Part of a small language model's weights: 4 heads of 64, untied embeddings.
MLP neurons of a small language model. Each row is named by its layer, matrix (up: input weights) and neuron, and shows model dimensions 96-223. Each number is 50 + 10 x the weight over its row's rms, rounded and kept within 0 to 99.
After each neuron's rows, "fires on" lists the tokens most often at its 100 highest values on Wikipedia text that the model never trained on.

L8.up1086:53 69 43 38 39 46 41 59 67 56 43 52 34 64 55 32 51 48 67 68 59 57 27 45 53 45 63 45 56 39 48 62 55 50 51 34 63 62 38 55 45 62 60 52 58 39 43 37 43 44 73 55 42 47 62 49 65 48 63 63 36 42 53 39 46 40 46 49 46 56 47 39 38 60 67 38 55 64 31 32 49 54 63 63 60 48 60 48 58 53 42 65 43 61 61 41 52 34 50 56 58 61 51 45 34 47 57 61 49 67 57 54 56 58 54 49 70 55 59 36 39 53 39 64 56 39 61 47
fires on: " p", " P"

L3.up360:55 52 50 48 53 75 48 61 42 44 40 47 64 74 14 37 49 54 37 63 50 46 47 54 66 54 46 47 55 52 42 50 63 54 48 47 50 56 55 45 54 63 52 50 66 36 39 45 46 53 36 50 46 55 61 40 53 52 48 45 40 30 43 57 61 53 57 50 50 56 43 28 45 58 51 68 41 55 48 51 52 49 52 44 43 58 49 37 59 58 57 54 38 43 58 49 58 63 47 57 38 54 45 68 41 34 39 34 45 53 55 50 50 64 43 80 47 58 50 39 47 55 46 59 61 55 36 51
fires on: "c", "s", "y", "t"

L8.up1393:53 55 50 33 35 56 41 50 50 42 57 45 54 43 64 61 59 45 36 58 56 53 35 49 64 64 56 67 45 53 40 61 54 37 45 42 38 55 68 38 47 72 51 39 46 56 42 53 45 55 34 47 46 56 61 56 47 56 51 57 54 67 49 73 68 50 49 54 45 45 34 52 51 53 48 67 32 60 53 43 69 58 50 47 59 63 48 36 65 53 55 56 42 38 56 48 45 53 57 37 30 66 35 37 44 41 57 44 58 49 44 48 51 46 49 46 46 54 63 51 45 44 60 50 52 58 58 44
fires on: "s", "ed", "ing", "ic", "re", "or"

L5.up1332:72 43 44 55 32 59 52 44 34 44 55 32 49 60 31 63 51 19 46 43 47 50 69 40 42 46 31 51 48 35 54 53 57 71 46 43 52 41 63 55 51 57 55 54 41 42 44 62 61 74 48 57 31 53 44 43 41 45 38 46 50 61 50 38 58 45 55 42 46 47 36 63 58 40 38 50 48 44 56 51 46 44 54 65 45 58 60 60 60 38 69 45 43 57 36 34 65 46 43 50 66 50 40 56 39 30 47 49 58 50 66 38 38 50 36 61 41 49 59 59 49 44 61 65 45 42 46 32
fires on: "re", "ic", "e", " Car", "co"

L5.up696:42 47 21 59 41 48 37 51 38 49 39 51 46 66 42 59 56 27 47 44 35 52 57 28 51 63 53 66 49 40 45 47 48 59 29 49 54 39 61 47 51 64 53 54 51 45 40 47 69 50 53 42 25 39 37 31 56 27 34 50 54 48 37 40 44 43 34 47 36 43 50 55 60 39 43 53 59 43 55 54 31 49 55 71 45 52 48 47 41 31 57 36 49 59 38 30 54 30 48 35 45 58 34 39 51 49 54 55 51 46 43 45 37 57 61 55 32 47 42 61 50 68 55 47 36 42 62 39
fires on: "cu", "'", " inter", " most", "ic", "ur"

L5.up1390:75 45 37 39 21 60 34 40 55 59 46 53 58 43 33 70 43 25 53 48 61 65 57 40 44 50 30 52 54 34 48 44 43 69 35 38 39 43 55 43 43 44 49 46 39 28 43 43 51 34 50 54 41 40 45 50 53 40 39 30 56 55 48 41 52 39 38 58 46 45 42 62 54 34 40 51 60 42 56 39 51 57 53 63 39 43 51 52 33 36 58 38 36 51 46 38 57 38 47 33 60 53 34 52 40 49 49 55 53 44 48 48 52 53 45 38 54 43 61 57 36 49 59 48 39 42 60 31
fires on: "re", "ic", "'", "ure", "tic"

L5.up874:64 50 35 54 26 60 30 41 48 57 54 54 38 48 33 55 52 29 55 46 44 55 58 41 26 40 46 50 46 41 44 34 46 71 51 45 40 43 52 45 45 45 34 65 41 31 38 38 64 60 58 55 34 46 51 44 46 53 45 35 49 69 38 37 42 49 40 45 48 41 46 57 43 57 41 51 56 41 36 38 61 43 55 65 46 49 50 54 34 31 42 45 43 49 32 30 55 42 44 41 55 42 37 47 36 33 46 46 53 60 52 47 51 52 47 36 47 49 57 59 48 51 53 67 45 40 48 48
fires on: " as", "e", "ic", "k", "re"

L3.up1299:43 48 43 44 47 57 41 59 43 55 59 50 53 53 25 39 51 54 48 44 53 46 57 47 58 58 37 54 50 43 48 43 42 50 45 47 47 44 70 51 54 59 43 55 56 33 40 49 50 52 40 33 54 56 50 53 48 46 35 50 34 37 27 40 32 55 50 55 55 57 40 35 42 49 54 53 42 57 33 65 65 54 65 38 36 47 51 35 37 46 41 59 58 38 48 33 51 61 43 48 31 36 42 58 43 46 54 47 45 32 49 50 60 60 54 57 36 46 41 39 46 52 39 52 48 57 42 37
fires on: "ed", "ut", "s", "t", " while", "ad"

L8.up759:47 43 43 52 48 46 43 40 51 42 52 39 60 34 53 41 42 49 48 37 25 32 46 51 43 51 47 36 44 34 47 40 51 29 47 60 44 46 48 43 57 47 34 55 58 42 60 59 29 31 54 43 43 35 42 49 47 54 46 36 54 35 38 52 51 50 45 39 57 38 41 52 36 36 47 56 45 26 37 30 32 44 23 46 49 39 54 36 35 41 38 32 59 42 49 48 46 49 48 50 57 42 34 44 49 42 56 48 35 48 47 54 29 45 34 48 39 43 33 51 41 57 37 31 39 49 61 50
fires on: ")", "vol", "und"

L8.up889:39 41 37 41 41 55 50 33 55 51 52 46 65 41 55 49 58 54 23 65 34 44 37 62 58 64 67 60 58 48 42 43 53 24 55 46 42 51 49 43 63 66 41 49 47 54 54 56 41 40 52 34 53 36 62 39 45 56 61 44 52 38 35 63 58 51 53 46 53 45 41 60 37 33 43 66 38 39 44 44 38 46 20 45 47 53 73 30 53 58 45 53 61 35 62 48 45 45 48 39 45 61 38 47 55 35 54 49 30 38 51 54 44 50 39 47 33 34 52 44 39 46 55 55 47 44 68 49
fires on: " with", "\"", ")", "’", "od", "al"

L5.up849:53 62 38 50 68 66 51 35 48 51 39 45 52 39 33 65 54 52 40 66 55 46 30 65 49 33 48 66 48 53 53 64 42 52 56 46 47 53 78 56 33 47 47 29 42 33 58 65 43 32 50 46 51 45 59 40 47 59 38 38 45 64 57 46 44 34 54 61 66 56 63 49 59 67 49 25 50 52 42 52 47 40 50 31 54 53 43 35 62 63 41 46 55 81 51 57 47 66 50 65 50 51 50 51 57 53 31 53 51 38 56 61 44 53 44 34 49 45 37 59 48 43 40 52 47 35 51 39
fires on: ",", " as", " one", "y", "ting", "ed"

L3.up234:52 52 50 57 59 42 42 47 56 56 56 57 46 61 60 51 42 46 52 54 52 64 48 27 62 56 41 38 47 46 56 25 44 26 57 52 58 52 41 61 53 49 70 64 30 53 31 54 58 58 48 49 58 51 55 49 48 50 42 50 70 48 49 58 52 48 48 50 40 31 59 39 47 55 40 53 49 51 44 35 41 49 37 67 41 37 44 47 39 57 35 66 45 61 59 76 33 55 46 40 47 38 31 36 65 62 64 44 43 56 59 69 34 38 55 51 45 45 46 56 49 48 47 71 54 54 52 54
fires on: "s", "t", "se", "ing", "ject", "ow"

L3.up1420:46 63 47 48 37 42 31 51 39 50 38 56 47 47 52 49 47 49 51 49 44 60 62 60 58 49 48 56 57 43 44 64 44 40 60 40 51 63 43 59 41 62 46 29 38 42 56 64 32 38 39 41 54 45 54 43 56 66 34 55 54 63 37 55 48 64 38 45 46 27 62 47 65 70 49 49 65 48 66 44 43 49 35 58 69 34 56 39 50 55 40 50 56 30 54 57 34 43 55 40 47 58 52 65 50 42 52 55 49 58 37 50 58 50 60 35 49 45 42 57 41 43 52 69 45 64 61 70
fires on: "s", " on", " which", " is", " from"

L8.up479:62 39 43 25 26 39 50 37 64 50 64 51 49 57 65 55 49 35 56 39 65 47 46 67 49 41 47 62 61 47 61 42 59 62 45 47 62 52 46 54 64 58 45 56 55 45 53 49 34 47 39 42 41 52 65 55 44 68 39 36 40 61 56 55 63 51 71 57 40 43 42 46 51 50 59 48 29 61 42 38 62 58 39 49 67 34 45 46 57 36 64 54 53 34 53 52 68 70 54 46 48 49 57 68 35 62 39 55 40 45 33 64 56 51 54 38 54 58 44 51 53 45 48 54 44 43 58 58
fires on: ")", "s", "tic", "t", "ward", ","

L5.up73:56 64 40 40 45 55 40 50 50 53 29 52 41 42 50 33 59 56 45 54 47 57 33 29 52 54 50 52 40 46 43 50 74 45 51 37 61 51 54 51 45 63 65 57 50 37 55 36 49 70 65 48 49 50 38 53 63 63 65 50 33 55 65 49 58 51 46 47 54 38 63 40 60 52 56 55 35 58 61 31 51 29 64 62 65 32 59 46 67 56 19 48 52 53 42 38 51 50 64 50 41 51 49 41 28 51 33 59 43 49 39 28 45 55 64 47 60 49 67 72 40 48 49 61 43 52 36 43
fires on: "\n", " P", "P"

L7.up859:53 39 54 34 48 56 62 61 45 33 37 64 45 44 57 42 56 54 52 54 69 40 59 72 41 53 75 58 34 46 29 48 54 30 43 50 43 34 52 66 50 60 64 51 42 47 33 48 51 56 39 36 47 36 46 47 45 54 37 53 48 42 58 48 34 56 45 58 43 58 54 34 47 48 41 48 31 47 70 66 43 70 45 49 67 52 47 44 33 39 28 46 59 52 67 46 38 38 63 45 57 36 40 68 35 44 63 56 46 58 43 47 49 43 51 54 51 56 55 34 21 41 45 54 47 57 67 43
fires on: " no", " st", " No", " 19"

L5.up1017:48 60 31 56 39 46 39 41 43 32 47 40 50 59 52 54 46 47 65 42 39 61 35 21 52 69 36 32 39 43 62 62 46 37 62 33 56 43 59 48 42 49 48 53 47 38 47 50 51 70 56 50 39 32 38 58 36 43 18 45 48 54 51 51 59 43 47 48 42 39 55 48 49 24 38 35 42 43 43 51 46 41 57 59 42 46 58 44 27 40 45 46 39 54 40 35 50 50 38 61 52 40 28 60 49 63 59 48 57 43 51 36 54 64 29 56 44 64 44 55 51 47 55 58 49 54 44 43
fires on: "re", "er", "g", "ic"

L5.up1019:42 68 49 68 40 67 48 55 45 37 39 44 43 33 39 41 43 49 60 51 57 55 44 47 49 53 68 42 51 55 51 47 52 27 57 54 47 57 47 63 58 58 57 48 38 49 35 61 44 55 55 48 43 55 44 67 46 79 58 58 37 56 65 51 48 55 48 43 40 48 64 39 54 44 65 49 41 53 45 53 42 61 43 54 51 54 54 44 58 52 42 47 49 55 49 44 58 43 77 56 44 47 33 30 38 40 42 47 49 58 53 59 64 55 41 40 53 48 56 74 41 50 46 56 75 43 50 46
fires on: "ed", "d", "ing", " that", "s", ":"

L8.up598:61 40 26 42 32 45 43 47 48 41 56 47 46 54 45 53 38 40 40 37 51 47 46 60 49 47 54 49 25 58 49 59 57 57 19 39 52 50 47 51 49 71 35 32 37 39 42 42 43 43 45 58 51 49 65 43 63 53 53 42 48 55 58 60 74 55 54 49 37 41 33 47 50 52 52 57 48 61 53 24 51 59 39 55 57 44 46 37 51 39 55 50 42 32 58 47 44 70 56 29 38 52 33 41 45 44 38 57 35 52 33 53 43 45 45 33 41 52 38 60 49 57 50 42 42 41 60 52
fires on: "s", "or", " As", ","

L3.up1151:45 49 56 56 66 75 69 68 48 56 69 52 59 53 44 45 48 68 59 54 60 63 46 47 50 88 43 52 60 63 65 46 52 58 52 41 62 63 46 65 54 59 65 47 69 48 48 62 51 53 64 62 59 67 72 53 63 69 50 55 44 47 65 52 42 53 68 64 66 59 46 49 68 52 61 62 45 65 52 60 53 56 50 40 59 56 29 57 46 63 49 56 59 48 53 50 47 57 49 65 55 43 48 66 63 49 37 58 42 67 51 61 53 49 46 72 63 56 62 52 39 58 59 53 50 55 45 60
fires on: "c", "y"

L3.up891:44 53 47 65 42 65 58 57 40 41 29 32 49 23 69 49 34 59 48 60 61 35 38 66 42 27 48 62 56 50 48 51 57 56 51 56 62 70 68 48 61 44 42 42 52 44 35 58 39 51 47 52 39 49 34 53 55 67 58 42 35 53 52 47 51 60 51 45 61 42 76 45 69 51 58 42 50 44 49 56 54 51 42 43 50 33 48 44 60 49 59 66 58 55 49 44 49 60 58 56 67 46 51 41 38 64 52 65 45 51 51 60 31 52 43 42 55 70 50 70 39 39 59 61 67 33 55 49
fires on: "ed", " announced", " later", " of", "ful", ","

L8.up1242:44 50 41 30 43 44 34 34 50 51 40 56 53 36 28 26 45 43 44 35 38 43 48 53 40 40 55 39 34 24 48 36 37 45 48 42 37 39 34 33 43 42 30 54 46 46 55 44 36 45 45 34 46 44 47 44 38 50 42 37 57 47 29 37 47 55 55 44 40 30 37 42 39 49 44 38 47 39 41 30 46 48 41 33 44 47 56 31 52 37 37 52 48 49 47 51 36 45 49 55 50 39 47 38 25 30 44 47 39 53 43 37 39 48 38 51 40 45 42 44 49 53 46 46 51 51 46 41
fires on: "s", ",", ")", " been", " and"

L8.up1526:39 43 36 52 41 58 47 61 51 51 49 45 31 54 52 68 50 51 33 63 55 50 63 48 47 55 57 48 18 65 54 56 53 71 36 49 55 60 51 46 39 57 45 43 45 55 32 39 53 44 49 45 61 37 53 38 67 51 61 45 42 60 62 48 58 48 56 72 59 38 55 50 44 42 49 51 61 57 53 46 48 63 46 55 55 47 25 51 46 55 60 54 45 21 41 57 59 59 49 31 42 44 44 54 39 51 36 54 39 54 45 59 54 46 53 22 43 57 53 42 51 58 51 54 32 34 37 57
fires on: " his", "or", "p", " to", "ad", "s"

L3.up102:51 46 55 67 63 52 37 49 49 46 56 54 45 53 55 54 45 42 71 42 36 54 42 45 51 49 56 33 45 28 39 47 31 43 62 51 41 65 43 50 46 62 60 53 26 39 38 59 47 40 52 45 28 53 52 50 48 43 39 62 64 41 55 60 44 52 53 41 54 37 48 40 56 61 51 38 55 48 61 48 50 50 57 48 49 35 39 52 56 31 52 60 38 47 53 47 42 34 55 31 38 45 53 47 53 35 39 37 59 56 46 61 48 47 56 54 20 49 47 71 34 64 55 52 51 49 55 65
fires on: "s", "os", "ș"

L3.up826:61 57 44 51 37 38 41 59 50 28 30 66 36 52 45 40 39 53 47 48 36 52 45 48 55 48 47 46 27 24 51 47 45 70 59 43 44 62 51 56 57 53 42 41 46 51 43 58 53 52 52 44 43 47 36 62 40 57 44 38 60 46 42 52 42 46 41 43 40 57 54 63 70 52 58 37 48 58 60 41 47 65 63 58 53 50 47 58 54 58 34 51 58 41 43 41 44 53 54 53 51 56 63 34 30 49 49 56 39 51 43 44 45 45 45 37 57 49 62 60 38 55 44 74 54 39 42 53
fires on: " at", "s", " including", "\n", "ing", "ed"

L7.up981:45 43 39 37 47 52 54 48 47 46 44 55 43 41 56 42 47 54 45 34 41 31 47 38 36 68 49 52 47 57 55 40 45 38 36 49 37 54 37 69 56 39 41 51 51 61 47 54 49 51 46 79 54 35 45 54 48 68 63 69 50 54 57 57 33 60 42 58 51 37 42 50 54 64 49 40 47 43 58 53 54 58 35 64 54 42 38 37 47 36 46 66 31 54 43 51 56 33 49 50 49 24 31 68 43 47 51 64 56 62 45 41 64 32 38 33 44 50 44 39 63 24 60 55 49 38 43 44
fires on: "s", " at", " of", " to", " or"

L8.up436:48 37 52 38 32 39 54 45 50 47 45 34 40 47 36 38 34 47 31 42 44 41 41 49 37 33 47 51 50 46 49 31 47 45 46 53 45 46 38 36 54 47 51 47 43 49 48 41 35 42 61 45 48 33 49 54 40 48 49 44 45 32 39 19 46 53 42 24 37 27 51 48 42 39 46 39 45 32 47 32 44 39 34 40 44 44 37 39 48 51 43 35 37 52 44 60 30 53 49 49 61 41 59 41 38 32 49 39 36 51 37 40 37 53 29 64 45 36 36 43 40 41 49 36 35 37 44 46
fires on: ")", "th", "),"

L5.up1243:31 51 35 47 65 46 27 50 35 32 29 53 43 58 48 48 55 44 42 48 39 42 51 32 58 66 43 56 45 52 52 61 35 46 42 47 55 42 36 49 45 61 52 39 49 53 34 39 38 51 54 52 30 32 39 38 57 42 18 48 52 40 40 39 48 49 51 44 43 48 53 50 41 27 49 43 50 42 42 55 50 38 58 58 39 50 44 40 43 41 51 52 44 49 41 30 52 37 43 50 43 37 37 50 62 52 56 45 50 49 52 38 31 42 18 52 35 57 34 50 49 51 36 35 31 37 44 34
fires on: ",", "tra", "ter", "g", "or", "er"

L7.up478:37 52 51 39 64 44 38 46 51 58 60 61 61 40 43 57 37 51 56 33 60 51 48 43 59 38 54 43 35 70 45 48 75 44 62 49 57 49 42 30 51 48 60 43 61 56 48 35 65 32 54 59 53 54 71 54 55 46 47 66 57 52 43 58 41 41 51 60 48 44 53 37 55 33 58 47 35 43 52 57 62 56 50 52 44 51 43 38 48 52 51 46 32 50 57 45 42 50 60 30 31 48 69 38 50 63 63 47 33 70 38 41 34 64 49 41 57 62 49 50 38 62 59 74 57 45 53 62
fires on: " in", " of", "ight", "ine", "y"

L5.up1284:33 63 48 51 56 48 53 63 29 47 29 47 64 47 63 52 47 38 58 69 56 45 51 45 54 62 76 69 46 51 41 40 44 59 52 45 33 41 29 51 45 50 59 44 46 42 55 49 50 61 52 37 25 53 27 60 20 76 56 67 49 66 44 44 36 66 51 45 54 33 60 48 50 53 39 68 44 44 66 54 47 50 39 51 57 48 43 50 43 52 46 43 47 50 64 44 46 36 64 22 41 21 53 51 43 39 32 58 40 50 60 60 55 44 56 57 22 57 38 63 41 44 49 48 49 46 53 54
fires on: "ed", "s", " to", ",", "ted", "or"

L3.up1416:52 48 46 50 50 45 60 30 41 53 31 57 47 61 58 53 56 39 56 63 63 69 32 45 47 47 63 49 46 37 41 40 50 79 41 43 29 44 54 49 44 66 55 41 51 43 47 60 50 56 44 53 41 63 38 49 36 60 63 67 40 48 48 49 46 64 48 61 62 43 52 41 52 54 63 37 66 59 74 73 50 44 27 51 62 30 50 42 44 56 47 57 38 42 59 38 56 40 52 31 49 46 61 52 33 47 35 60 72 49 34 64 59 48 53 60 59 51 44 36 48 37 55 63 34 52 57 59
fires on: " fa", "s", " ", " (", "|", "ir"

L5.up1317:40 58 36 46 45 46 48 55 58 35 42 48 72 55 54 56 53 47 51 59 73 75 35 45 63 33 61 54 61 53 39 40 57 57 61 42 44 60 54 53 43 60 63 36 43 40 61 51 42 50 50 48 54 67 58 51 67 47 46 54 48 54 34 64 43 54 60 52 43 47 62 32 54 56 70 40 48 51 41 62 51 55 62 50 54 47 43 39 34 60 54 55 64 49 55 42 45 49 46 53 52 44 42 44 46 60 17 66 59 55 52 47 51 59 57 30 58 40 42 37 36 55 49 47 44 49 39 51
fires on: " |", " ", " 4"

L7.up1115:44 59 45 52 51 58 39 39 40 70 37 36 54 27 55 42 34 60 42 63 42 61 57 52 53 51 52 55 39 37 40 63 60 47 46 71 48 46 62 44 35 59 60 61 43 42 59 64 52 43 71 33 39 49 54 53 37 64 58 49 36 68 57 52 33 67 51 40 61 40 54 59 55 37 45 31 34 48 46 58 74 67 57 39 72 42 71 41 52 48 45 57 64 41 60 57 52 66 50 46 51 55 50 33 27 47 39 47 59 45 36 46 48 58 67 29 49 65 53 59 32 57 67 57 64 42 50 68
fires on: " by", " between", " on", " of", " The", " against"

L5.up727:56 54 63 60 43 58 46 45 31 39 35 46 43 37 58 45 49 49 51 46 51 42 41 54 49 65 59 64 42 63 53 38 54 46 48 51 53 39 52 44 43 53 79 50 42 37 66 33 51 56 38 46 42 52 45 51 54 44 51 34 44 50 37 38 60 49 48 48 40 42 67 29 52 54 49 61 44 51 55 49 53 42 53 36 64 46 41 43 65 45 52 53 48 48 63 67 49 54 64 42 51 36 46 35 40 49 46 56 49 64 32 35 44 59 66 56 53 52 54 77 53 59 50 72 47 45 53 54
fires on: ".", ").", "\"", "\n"

L5.up628:52 64 55 59 49 56 46 52 49 47 24 63 38 54 61 45 55 49 56 64 62 48 47 41 46 46 55 55 28 31 45 41 51 37 53 46 46 54 64 45 59 52 52 45 58 40 40 60 47 64 58 43 31 60 59 60 38 71 66 43 56 64 43 41 53 54 47 55 37 43 72 46 48 43 58 42 50 66 51 26 45 58 43 53 53 44 42 60 65 52 49 48 11 24 68 48 46 34 74 55 52 56 64 48 40 41 66 45 34 44 52 44 46 58 44 39 42 63 48 49 46 44 52 51 59 42 60 45
fires on: "ing", "ed", " named", "'", "d", " as"

L7.up646:36 29 50 37 64 42 56 26 59 55 49 38 25 43 68 55 53 71 32 65 61 54 34 45 42 65 49 53 65 54 30 34 58 48 55 50 35 59 42 78 59 35 35 53 39 48 32 34 53 43 37 67 42 38 66 59 54 59 43 45 40 47 31 53 32 55 40 26 41 47 30 48 58 53 54 31 48 60 48 53 59 51 57 46 57 59 27 36 38 54 32 65 47 49 44 47 54 54 52 50 41 36 58 44 41 37 36 54 46 61 51 65 56 38 47 38 49 55 55 46 49 49 54 55 49 38 48 50
fires on: "ing", "s", " |", " and", " of", " An"

L8.up1369:55 53 62 50 50 50 59 52 48 67 53 66 47 65 52 59 50 45 41 44 47 50 39 52 68 62 60 54 46 68 42 47 49 27 65 47 53 55 70 62 58 59 57 41 41 61 61 66 56 54 57 56 39 52 51 67 49 49 40 72 58 45 51 54 44 47 41 49 74 60 46 52 48 54 58 51 57 40 48 67 58 38 72 57 62 65 48 64 43 85 40 56 58 55 56 48 55 50 51 47 45 55 42 53 50 52 80 47 63 59 69 42 64 82 50 46 55 52 50 46 51 49 41 46 41 56 48 77
fires on: " ex", "ed", "end", "em", "es", "s"

L5.up1533:52 59 52 54 71 45 77 57 59 55 47 64 62 67 64 48 48 64 47 52 44 54 52 56 68 54 66 55 63 59 50 65 46 36 47 55 62 48 63 49 49 61 67 51 57 54 71 52 54 56 59 41 53 52 64 56 68 65 66 56 58 37 60 57 57 36 45 61 66 60 55 53 59 53 54 64 65 60 59 61 45 60 49 48 54 49 56 56 70 63 48 60 48 53 62 61 54 56 61 55 57 57 59 45 63 49 57 43 53 63 55 57 62 72 78 65 46 49 65 55 56 64 45 61 53 69 48 67
fires on: "s", "or", " ex", "ist", "al", "l"

L3.up188:48 55 46 46 64 57 34 36 37 52 43 65 52 38 59 50 44 51 37 55 38 47 45 33 59 54 50 59 48 51 40 40 60 59 50 55 49 54 53 56 49 38 67 58 44 32 46 56 46 55 61 55 56 51 69 48 57 30 63 46 45 46 59 43 55 55 44 49 44 61 64 53 67 39 57 44 42 52 50 60 60 63 58 40 45 49 41 50 57 57 45 51 54 60 58 60 53 64 58 60 37 39 49 43 48 59 41 71 48 44 46 55 44 61 39 49 52 57 66 56 49 47 58 74 69 46 45 46
fires on: "ing", "al", " by", "ate", " to", ":"

L3.up1534:50 56 48 42 45 58 37 58 44 59 51 63 66 61 38 45 56 41 60 48 53 49 57 62 60 48 27 52 59 48 57 44 55 64 49 56 64 42 50 56 57 75 55 38 69 52 50 56 41 45 53 46 53 59 63 51 74 67 57 58 51 60 44 45 56 56 68 45 47 59 51 56 67 60 59 67 60 60 58 57 47 68 48 41 52 54 39 48 58 51 54 54 68 54 66 53 67 72 48 63 43 45 37 54 45 53 58 50 54 44 46 45 63 56 47 54 60 59 55 39 50 48 58 58 57 59 58 41
fires on: "c", "s", "on", "out", "y"

L8.up74:34 79 54 51 72 63 44 52 33 43 41 67 43 41 50 34 35 35 49 53 48 59 47 40 42 44 61 26 56 53 43 44 51 47 60 68 47 60 44 51 60 67 70 58 46 46 45 46 34 62 60 51 27 46 54 49 54 62 49 44 44 58 55 44 29 51 49 53 46 43 47 44 61 50 58 41 54 61 45 17 58 42 47 39 57 47 49 31 50 38 41 65 45 41 57 47 42 47 53 35 58 46 42 48 56 41 45 36 63 48 47 55 42 42 48 35 58 61 50 63 37 40 68 56 64 56 46 70
fires on: " in", " on", " from", "ing", "ed", " of"

L8.up1252:45 49 51 39 40 45 51 44 46 59 34 55 45 57 66 51 49 51 43 37 32 48 51 36 61 71 53 56 52 56 37 27 67 54 56 42 63 45 34 54 37 51 57 46 44 52 62 39 51 60 54 37 40 54 43 60 55 54 69 52 44 41 53 39 55 46 50 48 43 38 64 32 65 49 71 49 49 70 59 31 60 42 56 50 53 49 62 52 54 42 48 54 53 47 52 69 46 45 45 52 43 45 52 39 41 52 52 47 55 60 48 55 34 77 62 36 60 53 57 75 33 43 53 59 42 51 43 37
fires on: ".", ":", "\n", ","

L8.up620:47 59 55 46 49 54 41 47 55 50 30 41 60 39 66 58 55 44 59 52 53 56 43 47 67 50 66 44 47 31 50 56 54 50 64 46 43 52 44 43 51 76 41 50 35 63 70 43 46 59 55 48 43 64 38 58 44 63 47 54 46 59 39 39 35 47 40 57 46 47 45 21 61 68 53 56 30 49 55 49 60 47 53 53 48 31 34 40 67 43 53 37 43 57 65 49 29 42 51 58 61 44 47 43 38 40 41 56 59 53 44 53 50 53 52 40 35 48 49 70 58 52 67 64 45 33 65 67
fires on: "s", " "

L3.up318:41 58 47 46 46 54 18 36 39 55 42 60 58 56 66 44 50 51 32 55 72 47 54 37 76 43 46 53 41 48 42 37 57 48 51 50 46 55 42 47 58 61 64 41 44 57 45 55 75 57 50 45 60 67 39 43 62 54 46 39 52 46 65 44 47 75 35 50 49 69 65 52 40 53 59 40 46 53 51 47 44 43 57 40 57 38 49 49 50 51 36 60 56 36 56 66 57 60 58 51 52 37 56 40 52 44 40 46 48 54 47 55 69 42 50 41 42 79 61 64 48 58 54 60 40 40 52 46
fires on: "ing", "re", "ting", "ate", "ity"

L3.up493:66 40 48 38 52 53 59 48 42 50 50 57 55 08 40 35 46 48 35 49 52 55 59 58 63 50 50 54 27 62 61 40 57 52 59 47 49 46 69 41 63 53 50 29 53 43 51 39 38 44 40 64 60 53 69 45 53 25 50 51 52 54 39 49 52 43 43 62 39 56 42 49 55 51 70 52 40 43 56 50 57 39 43 45 39 37 30 57 57 39 74 57 46 47 57 61 44 71 56 43 46 51 37 41 45 40 59 49 42 49 46 62 42 46 42 52 49 42 56 52 45 66 61 60 44 45 67 41
fires on: " more", " University", "nd", " in", "other", "y"

L7.up1506:53 50 59 28 64 59 52 41 35 73 32 40 34 56 50 63 38 57 57 67 57 41 66 56 53 49 38 61 29 42 34 56 70 37 40 44 52 57 51 48 33 46 43 61 51 54 49 66 46 57 50 59 39 56 45 43 58 54 61 40 43 52 43 56 39 65 42 34 50 43 47 51 74 68 49 32 54 55 59 62 51 45 52 45 58 45 44 47 40 56 32 59 60 48 52 45 57 61 59 48 36 60 51 56 48 54 42 49 68 53 51 56 45 56 67 33 51 52 45 56 39 53 59 45 70 45 52 56
fires on: " in", " or", " on", " for", "In", " of"

L7.up940:41 56 47 66 40 65 56 45 42 56 51 47 43 54 64 53 52 44 47 56 47 54 39 53 43 46 79 53 51 38 47 71 54 51 49 64 38 32 40 56 50 40 58 52 49 37 44 61 45 58 47 50 55 55 66 61 41 39 54 51 40 65 67 42 31 65 36 43 24 54 61 43 61 45 37 48 37 70 69 45 46 50 38 48 60 37 40 39 60 55 51 47 30 51 64 52 40 39 62 31 32 57 49 43 43 37 52 43 53 44 42 40 49 68 53 48 37 60 42 42 48 59 55 46 59 38 51 58
fires on: "ing", "at", "o", "ed", ":"